Weights of a small GPT-style language model, trained from scratch on English Wikipedia: width 384, 32M parameters.
MLP neurons of a small language model. Each row is named by its layer, matrix (up: input weights) and neuron, and shows model dimensions 176-271. Each number is 200 + 20 x the weight over its row's rms, rounded and kept within 0 to 999.
After each neuron's rows, "fires after" lists the tokens most often just before its 100 highest values on Wikipedia text that the model never trained on. A number after a token or word is its count.

L5.up1360,200,154,204,178,202,196,225,212,207,218,229,169,192,179,164,159,184,212,214,238,194,218,212,198,223,208,196,206,197,219,205,172,198,208,200,169,195,190,193,197,211,197,218,200,206,202,195,172,192,184,162,177,240,199,195,150,192,211,178,200,235,220,212,204,220,187,190,234,196,155,147,212,180,198,197,196,222,184,235,167,198,204,218,199,189,183,194,212,207,177,215,185,197,191,227,212
fires after: "===" 31, "==" 20, "====" 10, "==R" 4

L5.up1211,199,230,198,219,236,203,210,182,212,221,223,180,224,199,180,191,195,166,191,190,248,181,201,196,208,157,220,206,211,192,188,235,188,206,214,224,219,207,206,180,206,194,193,210,176,199,200,225,216,200,215,198,201,188,225,198,223,202,167,187,223,192,183,172,196,231,179,221,197,202,217,165,203,202,198,209,225,183,220,189,203,216,181,248,197,197,224,236,201,190,177,224,226,216,197,196
fires after: "1" 82

L5.up1511,181,185,187,214,183,209,231,216,209,226,211,172,177,227,216,217,215,203,211,223,210,206,212,219,203,197,160,191,203,206,194,214,206,219,216,195,189,203,189,187,221,217,191,217,159,188,222,239,185,205,176,217,194,157,194,212,200,160,221,176,221,197,206,218,201,198,201,211,201,195,180,196,204,194,210,222,202,193,196,186,188,214,204,185,217,210,209,198,222,174,212,185,209,208,209,179
fires after: "2" 19, " In " 18, " in the " 8, " in " 8, "In " 7, " the " 4

L5.up691,201,191,225,169,202,195,211,217,189,198,201,187,190,204,207,211,212,220,216,207,223,207,184,214,185,205,185,196,203,235,210,157,263,189,242,220,197,185,209,186,193,205,173,223,197,215,184,220,184,224,225,211,200,175,218,190,192,190,205,171,189,181,199,227,208,200,166,199,227,228,173,190,169,215,193,197,228,212,229,222,192,210,210,242,209,191,212,195,203,221,175,152,211,224,170,221
fires after: "–" 29, ", " 13, " to " 7, " g" 4, "-" 4

L2.up169,173,200,199,233,194,223,193,218,197,181,186,228,222,170,183,187,167,214,184,195,203,204,177,228,216,224,206,206,181,195,209,197,232,172,218,172,228,206,221,191,223,213,188,181,242,210,205,215,193,224,201,200,190,207,186,163,189,194,219,190,183,201,225,201,183,195,197,209,213,189,193,233,203,191,234,198,206,220,183,195,193,207,206,200,203,200,182,182,199,186,205,171,208,233,165,180
fires after: " c" 27, " C" 16, ", c" 4, "- C" 4

L2.up1218,218,208,216,182,220,195,177,206,183,197,190,210,197,222,233,228,194,206,174,196,168,209,178,229,218,190,190,178,227,158,193,212,170,225,189,181,174,176,197,223,182,208,220,191,217,215,211,180,214,215,210,244,196,227,202,228,209,205,204,213,217,229,167,194,209,210,210,234,208,224,203,205,182,210,168,221,201,190,177,216,188,178,196,175,185,194,191,169,176,191,215,211,174,217,163,174
fires after: "W" 15, "G" 14, "; G" 9, "; R" 8, "S" 5

L6.up386,197,217,182,200,188,232,177,160,204,230,197,192,184,203,223,198,210,198,195,235,220,221,224,168,205,163,214,207,185,204,164,212,223,194,198,182,203,193,215,199,183,226,200,209,202,245,170,209,246,193,202,221,208,182,159,191,191,205,209,196,251,213,187,199,213,197,222,171,149,178,231,194,175,212,181,205,162,194,197,223,235,187,180,182,213,182,166,197,224,179,221,180,180,226,171,181
fires after: "1" 42, "2" 41

L5.up428,235,210,149,196,203,195,205,202,222,166,197,174,223,184,209,220,196,190,195,204,218,221,182,220,199,181,218,231,187,213,183,192,183,187,201,227,215,191,216,174,220,181,155,177,203,208,219,176,209,187,223,224,191,167,203,203,210,204,170,170,246,190,180,209,181,192,176,203,220,207,204,153,196,213,202,180,178,186,174,181,237,197,160,168,170,200,178,207,221,181,176,231,196,216,230,174
fires after: "1" 46, "2" 19, " " 5

L2.up268,227,223,186,195,197,210,208,197,195,209,190,246,176,204,180,222,183,212,167,210,155,197,190,196,198,201,177,205,180,201,233,188,173,204,203,187,200,184,193,187,185,142,199,179,191,198,202,221,214,183,187,213,191,190,204,243,180,193,202,187,192,211,201,213,175,216,193,167,188,216,198,189,197,185,187,197,205,184,181,226,165,220,210,186,194,211,206,188,202,207,199,195,217,193,194,201
fires after: " T" 22, ", T" 10, " | S" 8, "S" 7, " S" 6, "T" 5

L5.up1127,215,236,189,223,198,188,231,215,196,190,185,166,177,197,204,192,236,172,167,166,202,169,239,190,215,249,192,213,193,221,195,179,218,206,215,175,256,215,217,204,203,186,225,188,177,217,193,223,202,219,217,213,223,195,162,222,204,168,168,203,228,176,227,181,223,207,180,199,213,179,180,252,186,201,191,218,224,214,201,199,217,200,226,208,178,187,184,213,194,216,196,196,170,213,208,207
fires after: " The" 34, ", the" 11, "The" 6

L7.up358,203,229,183,173,239,218,198,138,203,232,206,200,176,194,195,168,212,187,202,213,220,212,198,213,166,186,191,211,211,200,244,201,202,195,220,202,167,219,206,203,203,218,163,165,213,205,217,186,200,192,184,214,193,198,205,209,212,199,192,201,202,200,162,170,199,198,204,179,225,229,209,183,244,207,197,201,204,203,223,182,213,206,237,225,172,220,190,203,235,172,214,230,188,215,237,189
fires after: "1" 35, "2" 17, "°" 13

L5.up1151,177,204,179,214,203,220,201,221,191,165,186,197,194,175,210,200,171,222,218,202,189,223,206,212,223,182,213,165,194,228,210,200,167,190,190,204,193,204,204,190,188,212,226,229,207,184,209,175,221,224,232,199,232,207,166,189,178,187,189,206,214,183,214,194,172,191,194,195,192,234,183,187,191,166,204,202,241,230,188,169,211,189,202,184,223,189,169,188,193,178,186,187,198,211,232,175
fires after: "1" 34, "," 22, "P" 5

L2.up971,207,163,208,186,199,219,183,183,238,194,195,226,209,182,198,193,206,186,202,202,193,202,182,187,238,203,187,154,209,247,192,195,187,212,206,194,160,186,190,193,227,186,197,185,190,169,199,177,225,210,178,199,227,193,199,203,214,244,235,175,227,197,187,200,188,227,208,186,223,202,203,172,231,221,212,190,195,219,154,200,206,193,202,203,210,191,218,230,214,209,215,177,198,249,202,208
fires after: " b" 28, " B" 16, " the b" 5, "B" 4, " d" 4

L5.up537,173,190,139,186,194,205,186,210,191,222,222,217,210,197,182,182,241,256,201,212,192,200,215,197,197,224,222,185,170,191,199,186,255,235,203,194,236,184,199,157,177,196,202,162,216,230,176,216,193,180,233,217,207,207,202,205,213,206,206,223,191,181,201,176,212,153,188,220,195,186,207,173,220,219,209,189,194,182,211,202,156,237,214,208,233,188,219,203,205,194,198,174,209,195,208,165
fires after: " | " 39, "\n" 10, "\n\n" 8, "; " 4, ": " 4

L5.up42,179,234,178,236,215,193,224,208,206,259,214,213,206,247,224,204,190,174,218,233,210,191,179,218,232,229,189,229,191,200,208,217,228,158,222,202,214,200,208,182,173,222,179,203,211,216,183,214,201,171,136,206,192,172,191,178,205,217,218,154,206,181,192,175,185,188,213,210,232,224,196,220,183,166,180,195,173,209,193,201,220,217,206,178,185,176,203,190,222,198,214,214,181,227,204,202
fires after: "1" 40, "2" 33

L2.up1369,213,217,192,231,200,212,227,219,208,178,157,184,195,218,237,213,194,234,209,208,210,203,190,222,202,228,203,217,226,218,173,217,171,216,237,180,242,178,191,186,169,182,193,169,192,232,188,201,198,201,204,214,185,221,172,221,211,224,192,182,170,210,206,206,212,208,195,215,184,209,235,237,228,188,187,207,210,174,207,236,201,221,201,208,173,200,188,176,231,201,189,175,206,176,188,188
fires after: " Ro" 26, " S" 12, " of S" 7, " McG" 5, "S" 4

L2.up912,189,217,199,187,214,204,206,197,214,234,235,197,222,202,215,191,214,221,193,196,194,238,206,180,192,202,196,203,183,218,205,187,205,157,193,199,214,173,198,186,194,201,169,177,233,221,180,215,193,181,209,245,190,193,200,212,209,199,186,186,143,240,188,171,242,178,225,198,202,205,187,216,234,182,169,247,224,161,158,218,204,214,170,212,211,227,194,162,217,215,216,180,206,241,204,170
fires after: " S" 29, " s" 13, "S" 7, " sc" 4, " of S" 4

L6.up1138,191,206,142,205,218,207,220,220,221,179,186,219,200,218,195,201,195,167,195,182,209,192,221,176,186,211,224,211,165,211,199,205,227,204,184,181,252,276,232,179,206,193,173,181,207,191,180,248,207,182,187,202,194,200,189,189,185,206,193,214,219,211,212,177,185,205,172,189,185,175,187,194,232,197,225,188,216,133,168,197,195,221,230,199,217,180,181,205,222,211,191,198,188,169,194,192
fires after: " |" 29, "." 13, "2" 6, " |  |" 6, "]" 4, " G" 4

L5.up452,187,218,213,197,216,204,186,186,187,215,199,201,204,186,197,205,208,216,203,196,255,229,213,178,209,203,225,202,229,216,209,209,205,210,211,185,217,192,211,198,199,201,189,191,181,195,210,203,187,214,241,201,206,193,194,187,216,186,143,206,194,159,180,187,194,176,162,225,200,184,190,153,226,187,199,163,208,228,242,233,178,161,181,220,213,213,199,236,200,180,210,211,234,247,193,234
fires after: ", " 24, " | " 10, " " 8, "; " 5, ") | " 5

L5.up679,203,208,219,201,191,198,204,210,180,197,201,191,177,214,215,185,197,220,208,195,182,221,150,200,191,189,212,189,210,189,210,186,186,208,162,206,222,159,171,231,162,195,190,209,188,208,192,207,229,186,221,219,223,168,180,217,169,184,199,242,216,216,207,174,242,210,182,187,202,227,211,193,184,194,166,213,232,187,196,199,196,181,217,190,231,212,210,255,230,156,170,207,204,179,198,190
fires after: "2" 30, "1" 17, " " 8, "3" 5

L6.up1141,211,217,220,192,190,203,220,197,219,226,207,210,193,181,212,217,185,237,215,246,198,184,217,193,186,185,206,198,206,186,201,172,232,224,225,207,205,189,201,225,193,165,180,236,210,216,214,247,249,178,194,225,217,190,186,190,192,214,167,204,199,150,209,159,172,186,188,212,181,223,177,200,187,186,196,188,221,213,239,194,171,227,222,209,222,170,212,210,215,185,230,208,209,198,202,208
fires after: "| " 24, "\n" 10, "- " 9, "–" 7, " " 7, ", " 6

L5.up267,196,188,207,212,169,185,228,185,194,184,173,209,173,213,196,191,178,167,221,219,181,221,207,231,218,226,201,203,187,203,170,196,171,190,207,166,151,219,163,191,202,167,187,193,212,187,216,216,183,185,180,237,198,163,206,235,229,197,232,166,224,204,197,201,203,172,160,213,222,204,206,181,205,236,203,184,218,210,179,222,204,229,219,209,200,186,225,200,161,200,205,138,166,210,228,190
fires after: "–" 24, ", " 9, "005" 7, " to " 5, "004" 4, " The" 4

L6.up111,199,181,209,167,218,240,157,194,216,247,211,217,207,201,202,175,174,202,200,222,213,183,177,167,200,201,217,176,214,204,209,197,185,240,213,166,213,168,172,208,179,169,219,201,186,218,213,189,205,192,169,231,227,203,188,186,191,177,209,220,179,246,221,165,190,217,190,210,195,178,202,181,199,177,179,229,190,180,177,202,182,176,217,161,185,201,177,178,226,197,229,197,191,209,222,201
fires after: "\n" 23, "| " 20, "3" 7, " | " 5, "2" 4

L5.up1309,199,173,203,213,192,205,190,172,215,157,191,175,161,198,190,160,195,207,234,185,158,200,177,194,216,198,207,232,184,238,184,210,198,169,202,190,179,198,215,209,193,196,187,185,191,218,193,193,215,187,228,195,192,189,199,202,231,241,210,176,210,185,257,170,216,208,150,220,187,218,218,151,199,188,191,201,211,216,229,223,208,208,212,215,168,229,203,226,188,193,179,167,204,197,220,204
fires after: "–" 21, ", " 13, "- " 12, "| " 11, " to " 5

L5.up1186,228,198,182,201,178,201,229,217,215,229,226,176,192,197,203,192,201,164,217,223,186,235,193,183,188,184,207,198,236,205,197,199,214,188,233,180,189,185,206,193,223,199,195,174,195,180,191,191,197,196,178,180,213,206,215,188,190,220,197,227,268,205,209,206,240,187,203,190,195,195,177,186,178,203,179,188,211,197,211,234,221,234,210,206,219,212,204,198,204,213,203,239,207,193,204,215
fires after: "2" 21, "===" 20, "1" 17, "==" 9

L2.up522,175,197,214,189,230,232,192,231,206,203,198,204,208,227,201,229,210,226,202,208,195,223,203,209,193,218,153,191,186,193,182,211,205,179,177,211,183,164,199,179,190,218,212,196,178,177,215,213,210,242,205,204,191,230,192,217,183,214,217,199,215,206,213,187,224,168,171,213,201,212,195,202,231,145,186,198,204,187,228,201,200,197,181,186,172,216,225,178,147,242,209,202,182,181,254,215
fires after: "2" 37, "1" 34, " N" 7, " I" 7, " (N" 4

L2.up860,208,222,195,210,207,178,207,201,169,176,153,243,204,225,202,189,211,214,193,182,207,199,211,193,256,204,209,222,227,232,177,208,205,190,231,238,206,216,223,159,207,208,224,212,210,237,186,207,181,196,187,217,203,241,196,210,215,180,200,177,203,214,209,215,218,216,197,214,227,162,180,221,219,180,183,186,203,215,170,167,218,212,145,208,223,205,199,219,228,196,199,187,201,211,222,219
fires after: " s" 17, " S" 10, "S" 9, " (S" 6, " of S" 6, " | S" 5

L5.up1042,231,164,194,195,228,233,208,173,204,229,197,173,201,187,170,216,207,168,198,222,199,226,228,165,205,185,231,209,210,211,187,225,214,223,174,196,213,172,213,228,189,183,207,173,188,213,153,162,190,179,236,195,189,225,181,175,152,160,198,215,206,206,205,186,177,190,196,242,200,189,185,203,176,179,173,202,197,180,185,175,178,210,159,180,208,191,195,209,212,203,236,192,197,201,190,203
fires after: " |" 24, "2" 10, "1" 7, "4" 7, "3" 6

L2.up316,206,204,198,204,180,202,225,179,173,186,197,239,160,176,212,186,230,207,176,235,229,177,206,188,168,161,196,183,203,193,207,198,208,234,189,200,221,207,175,228,185,189,217,177,152,241,241,208,233,225,220,208,198,207,205,219,208,216,173,174,200,201,213,212,198,237,196,182,208,214,192,220,221,250,206,181,217,181,223,219,224,201,185,176,199,203,217,205,265,234,233,201,202,215,215,208
fires after: "_{" 24, " (" 14, " " 5, "-" 5, "[" 4, " \"" 4

L6.up1423,209,191,174,185,195,185,187,188,226,172,193,245,203,213,210,197,196,209,182,193,214,196,186,231,233,177,225,186,191,212,200,227,180,196,209,183,179,208,213,226,227,185,217,205,193,200,185,196,225,239,208,215,209,198,173,180,184,214,171,191,224,214,193,194,197,219,231,165,200,180,190,206,224,174,200,202,210,189,179,181,189,215,216,154,173,194,183,236,199,205,220,212,186,173,213,188
fires after: "1" 34, "\n" 23, "2" 9

L2.up1287,224,195,218,209,188,206,190,221,226,213,230,248,200,202,195,219,193,192,224,222,173,191,170,217,207,191,215,195,218,249,206,183,157,175,224,181,189,177,217,157,248,197,202,192,212,213,225,193,225,182,202,177,196,199,199,185,197,212,232,187,239,191,203,198,225,218,174,194,190,189,184,197,208,174,192,185,178,194,202,219,221,204,223,209,194,216,225,202,211,219,197,195,214,210,185,195
fires after: " b" 23, " p" 18, " B" 9, " P" 4

L6.up502,193,213,191,185,171,208,200,200,162,174,223,214,187,195,205,168,188,195,223,220,216,216,207,208,230,214,232,192,153,206,155,203,205,216,199,175,180,188,206,203,222,192,205,186,178,185,206,221,208,173,230,176,193,203,229,214,227,184,245,220,189,177,195,177,204,200,197,201,219,186,198,246,188,229,205,216,205,186,246,228,153,184,232,186,192,154,219,205,199,205,227,181,215,220,179,180
fires after: "\n\n" 21, "." 15, "==" 7, "\n" 6, " ==" 5, "==History==" 5

L5.up904,185,213,206,170,193,183,208,186,208,205,203,208,214,198,202,178,199,148,205,225,245,176,209,206,228,163,202,179,226,195,180,186,189,177,189,167,192,180,174,196,170,170,193,189,188,184,179,200,231,181,209,177,226,189,178,197,193,213,173,219,178,208,233,228,195,217,193,165,188,187,175,188,164,202,204,197,177,212,227,207,191,233,201,200,218,235,189,181,227,191,193,194,174,184,185,197
fires after: "===" 17, "\n\n" 11, "1" 11, "==" 9, "2" 9, " " 5

L6.up837,207,185,167,198,196,205,217,163,208,218,215,196,217,197,194,187,205,221,188,188,165,207,190,205,197,205,226,200,183,216,213,176,217,181,207,217,207,168,209,208,194,190,183,204,184,207,190,203,203,168,207,182,173,215,196,212,199,216,197,237,197,160,224,219,221,183,203,217,205,174,239,173,180,179,218,216,184,158,203,179,226,200,187,204,210,220,233,205,237,176,163,164,202,182,202,230
fires after: "\n\n" 19, "1" 14, "0" 14, "2" 8, "\n" 5

L2.up100,178,201,229,210,216,205,155,216,206,201,146,202,195,225,186,180,181,201,202,224,212,241,199,190,176,195,186,196,223,197,201,189,224,211,200,208,233,209,202,173,196,189,176,169,199,218,255,193,191,199,195,211,195,219,209,210,198,215,188,214,233,200,156,217,187,171,206,190,188,214,183,175,190,218,227,204,236,197,228,151,212,182,215,176,210,205,224,168,200,182,193,210,204,174,226,189
fires after: " C" 36, " c" 13, ", c" 10, " p" 6

L2.up530,203,182,204,155,221,209,169,195,202,229,170,207,226,197,189,220,236,206,189,200,183,221,202,186,233,190,199,219,201,216,221,193,203,198,169,193,209,192,184,181,232,173,216,177,200,208,186,236,208,199,181,194,233,229,221,245,187,199,217,196,226,142,216,197,179,200,213,199,213,211,190,188,184,195,203,187,181,244,208,220,184,200,197,217,199,165,175,211,171,185,191,189,203,211,181,195
fires after: " E" 18, ", E" 10, "E" 10, " Le" 6, ": E" 5, " L" 4

L5.up641,176,211,217,200,193,226,192,239,198,166,185,212,192,175,206,186,176,202,217,205,206,176,190,210,192,201,224,163,193,216,176,212,194,172,179,204,183,207,194,195,216,179,212,250,200,207,188,211,216,184,209,221,228,224,180,181,195,181,220,229,230,166,214,194,186,186,193,184,207,246,208,203,178,178,203,186,247,218,216,190,229,175,202,167,216,175,158,230,202,218,218,181,205,205,222,239
fires after: "1" 66, "2" 5

L5.up1416,238,172,195,229,225,248,156,234,182,211,189,202,182,184,193,184,228,216,218,199,213,195,196,210,188,232,222,195,209,209,235,194,200,219,189,185,234,178,195,219,191,194,195,206,175,192,227,197,179,178,226,157,221,226,217,156,224,172,180,231,230,188,195,217,205,212,203,207,184,222,177,155,189,197,167,209,186,205,183,212,185,191,177,207,214,184,178,185,191,218,193,182,177,177,210,163
fires after: " | " 15, "\n\n" 13, "1" 10, "2" 9, "0" 4

L5.up1177,184,160,179,197,174,212,178,199,212,216,176,187,180,195,197,159,186,213,189,180,180,195,170,206,213,211,214,229,208,197,212,203,178,200,212,208,199,213,189,199,204,208,183,175,195,180,224,211,169,181,201,175,184,217,204,170,216,214,195,177,219,177,208,221,184,204,215,261,182,220,188,152,203,229,188,173,209,179,174,216,222,203,230,237,213,193,184,202,200,162,207,160,179,189,162,184
fires after: "–" 29, ", " 9, "\n\n" 9, " to " 8, "\n" 6, " In " 5

L2.up174,217,187,226,223,200,189,198,199,189,210,175,177,225,190,207,142,204,198,173,189,168,219,201,218,168,178,169,212,197,218,218,221,178,176,204,204,218,232,194,188,204,210,179,214,223,222,203,172,215,200,214,245,192,206,218,182,201,236,187,197,205,222,188,227,211,230,225,217,205,187,164,192,214,183,189,196,182,226,232,220,224,183,239,169,196,198,178,166,203,188,168,191,175,192,194,197
fires after: " C" 21, " c" 10, " | C" 10, ": C" 7, "C" 7, " of C" 5

L2.up487,193,195,172,176,201,178,217,168,203,191,177,235,210,205,164,205,234,217,233,213,157,207,203,228,199,221,181,196,201,184,184,194,212,190,204,209,202,228,168,195,174,178,196,185,195,194,202,235,205,222,219,198,207,213,204,222,194,197,220,163,180,231,206,169,231,190,183,206,216,213,190,222,253,199,155,143,188,231,162,221,203,229,211,233,201,193,170,213,189,215,168,195,209,197,196,168
fires after: "\n" 30, "\n\n" 8, " E" 8, "E" 5, " of E" 4, "El" 4

L2.up554,232,198,216,200,188,216,200,216,192,212,234,208,182,187,167,181,195,208,235,202,198,202,187,206,176,202,195,167,211,237,204,186,167,172,200,191,152,197,192,204,194,160,170,197,214,177,201,204,211,172,230,184,187,211,200,206,194,217,172,169,207,223,218,207,201,230,183,195,200,187,216,216,226,212,182,180,196,194,185,193,212,158,217,206,182,168,183,208,213,187,209,205,216,216,195,227
fires after: " b" 18, " B" 9, " g" 7, " a b" 6, " t" 5, " G" 5

L6.up733,170,227,226,196,195,207,226,197,192,185,192,165,175,205,202,220,223,203,204,170,225,179,192,201,193,211,217,157,191,184,199,198,210,160,175,198,237,203,196,199,203,203,208,215,169,227,217,179,222,186,171,215,224,211,202,180,195,193,196,180,178,198,213,166,216,227,201,204,174,199,189,198,196,224,214,176,217,189,198,186,201,190,214,189,224,183,211,206,215,230,207,212,193,211,211,239
fires after: "3" 11, "1" 10, "4" 8, "2" 8, "5" 7, "," 7

L5.up1215,211,177,164,235,184,184,213,207,183,191,197,161,180,232,205,195,189,174,215,181,175,210,170,168,215,223,180,219,202,202,205,162,206,180,187,201,183,224,173,205,247,214,218,168,206,209,194,186,203,220,233,193,188,224,192,200,194,245,211,183,195,201,219,199,226,201,211,206,194,201,222,164,194,198,203,205,225,215,179,177,195,245,208,226,207,211,212,216,172,268,173,182,180,224,178,237
fires after: "- " 16, "–" 13, ", " 9, "| " 9, "022" 8, "002" 4

L2.up1426,213,242,185,223,186,215,216,218,186,191,213,218,185,176,199,185,202,201,196,212,205,217,196,202,176,192,214,221,187,196,197,185,202,202,198,176,201,255,174,165,199,219,174,180,212,236,226,210,234,203,199,227,205,214,235,193,218,213,229,186,229,246,165,211,206,226,200,196,200,202,192,206,202,203,204,198,175,237,190,203,197,178,196,174,218,239,163,204,210,182,170,186,208,203,167,181
fires after: " C" 21, " c" 15, ", c" 8, " of C" 6, " (C" 4, "C" 4

L7.up138,189,177,229,203,239,198,223,184,214,215,202,196,190,197,201,186,181,186,234,197,202,185,199,173,226,217,198,202,151,224,238,193,205,170,212,203,156,209,220,187,205,196,176,226,186,208,193,181,244,196,211,195,214,199,198,210,209,229,180,230,216,224,183,232,209,180,201,197,191,231,160,200,178,212,175,175,220,211,185,223,183,214,203,242,203,180,200,224,240,167,194,185,183,221,231,201
fires after: "1" 33, " |" 17, "2" 15

L2.up276,181,186,203,202,203,174,217,194,169,243,204,226,188,189,199,187,195,224,211,243,187,175,191,193,175,204,167,149,195,188,195,219,156,223,176,180,200,207,159,201,172,165,204,196,209,227,217,231,224,183,197,219,207,214,247,175,206,183,187,189,178,193,195,226,194,168,196,217,204,185,198,206,191,218,188,216,202,207,206,172,237,205,182,199,228,187,208,210,226,214,183,206,162,207,151,219
fires after: " (" 22, " \"" 8, "-" 7, ") (" 6, " " 6, "/" 5

L7.up1292,191,230,216,204,201,199,177,206,216,236,174,237,192,223,218,198,200,230,237,191,213,192,157,230,170,181,177,201,207,187,179,202,230,187,193,186,211,223,180,196,173,213,216,239,207,182,196,204,209,233,203,259,195,239,231,211,193,222,180,212,189,211,182,195,202,174,219,158,165,200,211,217,194,156,177,175,230,179,222,213,189,201,185,204,175,191,215,209,187,172,191,189,228,206,216,166
fires after: "–" 41, "2" 14

L7.up398,196,216,189,222,176,219,228,208,223,198,164,211,209,187,211,196,255,194,214,206,221,208,237,191,189,223,185,198,193,223,191,203,233,232,191,216,185,222,196,180,203,186,176,192,172,255,186,213,186,196,204,247,214,213,194,232,211,203,225,206,185,223,196,211,189,223,206,193,191,191,196,205,207,189,183,214,171,187,204,178,210,218,215,151,163,194,184,195,186,191,160,214,193,210,203,157
fires after: "2" 33, "1" 24, ", " 5, " n" 4

L2.up1153,177,202,243,242,218,225,197,172,180,198,165,192,180,198,186,167,186,194,178,194,200,201,208,221,187,207,198,199,222,198,215,204,228,174,211,181,242,230,210,196,211,208,168,185,211,212,272,206,180,175,197,218,228,195,182,166,212,212,190,221,220,239,203,190,211,214,199,198,227,189,221,183,199,207,209,189,176,239,210,207,244,184,231,195,217,249,199,191,226,214,186,159,159,206,205,177
fires after: " c" 28, " C" 24, ", c" 7, "; C" 4, " of c" 4

L5.up980,193,193,190,188,187,200,191,179,202,198,151,226,176,196,183,158,181,173,202,228,247,211,195,188,177,221,198,216,187,228,216,238,210,203,186,223,225,177,175,215,190,195,185,187,164,201,217,202,185,194,201,240,206,197,216,168,213,186,164,207,214,180,196,185,176,170,209,213,196,218,185,157,191,206,192,200,203,222,213,209,195,216,235,171,175,213,208,211,186,176,212,190,197,211,145,173
fires after: " | " 54, "; " 13, " | — | —" 5

L5.up773,200,163,175,183,209,175,193,149,186,198,222,202,212,203,208,167,201,196,237,214,231,180,209,215,185,196,215,221,189,231,222,222,215,223,206,143,168,232,192,193,207,185,187,191,197,221,187,164,176,180,200,215,199,240,220,196,184,211,211,214,206,171,198,162,201,193,208,207,216,160,183,180,227,202,204,194,203,178,212,192,206,169,203,216,236,165,211,218,233,221,214,206,171,196,173,216
fires after: " | " 37, ") | " 23, ": " 8, "s | " 5, ", " 4

L5.up749,230,170,205,202,193,211,193,211,194,190,177,236,179,182,209,191,184,210,191,192,215,192,178,197,180,207,193,183,244,195,198,185,212,198,186,203,163,198,172,216,182,148,231,197,179,190,168,171,210,208,182,230,214,207,217,156,196,224,234,208,215,200,220,202,192,173,206,201,205,219,204,198,205,197,180,221,173,167,162,216,238,161,221,186,202,151,168,181,221,199,179,181,205,208,180,214
fires after: "2" 14, "1" 10, "0" 10, "3" 8, "8" 6, "; H" 5

L2.up853,206,221,213,190,187,202,146,206,194,199,181,208,184,209,213,176,174,191,204,207,203,206,242,205,181,146,209,208,199,232,192,177,170,215,240,186,202,212,200,183,229,213,200,213,210,194,193,222,234,216,211,183,213,194,213,216,222,204,178,216,225,224,175,206,186,219,178,187,212,225,224,186,175,233,186,202,199,247,181,181,200,175,230,196,186,201,164,193,197,198,209,198,192,236,202,191
fires after: " c" 24, " C" 12, ", c" 8, "C" 5, " of C" 5, " of c" 4

L7.up1471,195,191,207,162,174,191,216,193,204,264,197,214,188,223,208,197,198,214,216,185,177,173,190,165,162,187,154,209,197,197,231,189,195,207,204,196,190,198,215,189,225,180,199,230,220,215,204,201,189,170,185,222,218,212,227,142,208,198,200,180,199,201,195,195,206,185,203,179,229,194,172,231,217,174,185,179,254,229,233,188,175,198,248,194,211,204,184,229,205,227,173,211,211,197,203,221
fires after: "\n" 59, "- " 6, "–" 4

L7.up1019,207,193,179,185,206,165,176,170,189,195,192,200,157,202,195,192,204,216,194,219,201,188,201,199,231,173,222,219,189,241,210,197,192,188,184,199,164,177,189,183,202,230,195,177,189,197,191,244,190,201,185,166,238,193,202,229,199,203,195,227,188,184,196,163,202,197,203,214,181,216,230,211,213,220,203,178,206,182,217,207,233,188,244,204,205,210,178,205,197,196,172,201,216,169,208,213
fires after: "| " 21, "- " 15, "–" 8, ", " 8, " | " 7, "008" 6

L6.up189,199,172,196,180,203,198,214,192,201,202,206,199,170,236,210,170,185,179,194,219,197,217,187,201,199,187,191,207,191,191,190,164,217,197,181,165,205,164,197,217,194,177,186,197,189,211,210,174,224,200,220,264,206,195,174,230,183,204,218,208,232,200,211,211,243,195,208,179,219,227,201,221,188,208,206,217,204,178,207,156,230,197,189,202,218,209,148,224,220,221,179,232,186,199,188,200
fires after: "2" 42, "\n" 19, "1" 8

L7.up1034,167,204,202,215,206,207,240,188,217,195,185,202,197,226,236,197,177,179,164,235,198,205,221,222,211,196,189,197,175,210,256,234,233,186,235,166,222,218,218,195,170,209,200,222,195,222,193,185,193,233,192,233,179,175,193,191,186,201,206,219,240,201,202,209,251,201,185,223,186,233,185,156,193,207,165,169,194,193,170,243,221,176,203,230,203,198,215,208,222,161,195,212,197,215,201,168
fires after: "1" 60, "2" 28

L2.up104,181,197,211,210,210,188,212,185,207,182,197,195,204,196,204,239,211,197,193,233,190,202,205,206,226,200,207,153,190,219,181,175,195,196,227,188,216,150,201,204,229,186,207,211,217,244,225,194,163,208,173,203,184,196,203,217,247,214,196,173,182,192,177,207,245,204,172,198,176,182,208,192,182,162,187,188,226,201,133,187,235,179,202,213,183,187,226,177,194,149,224,186,187,204,194,200
fires after: "G" 14, " Ro" 14, " G" 12, "; R" 12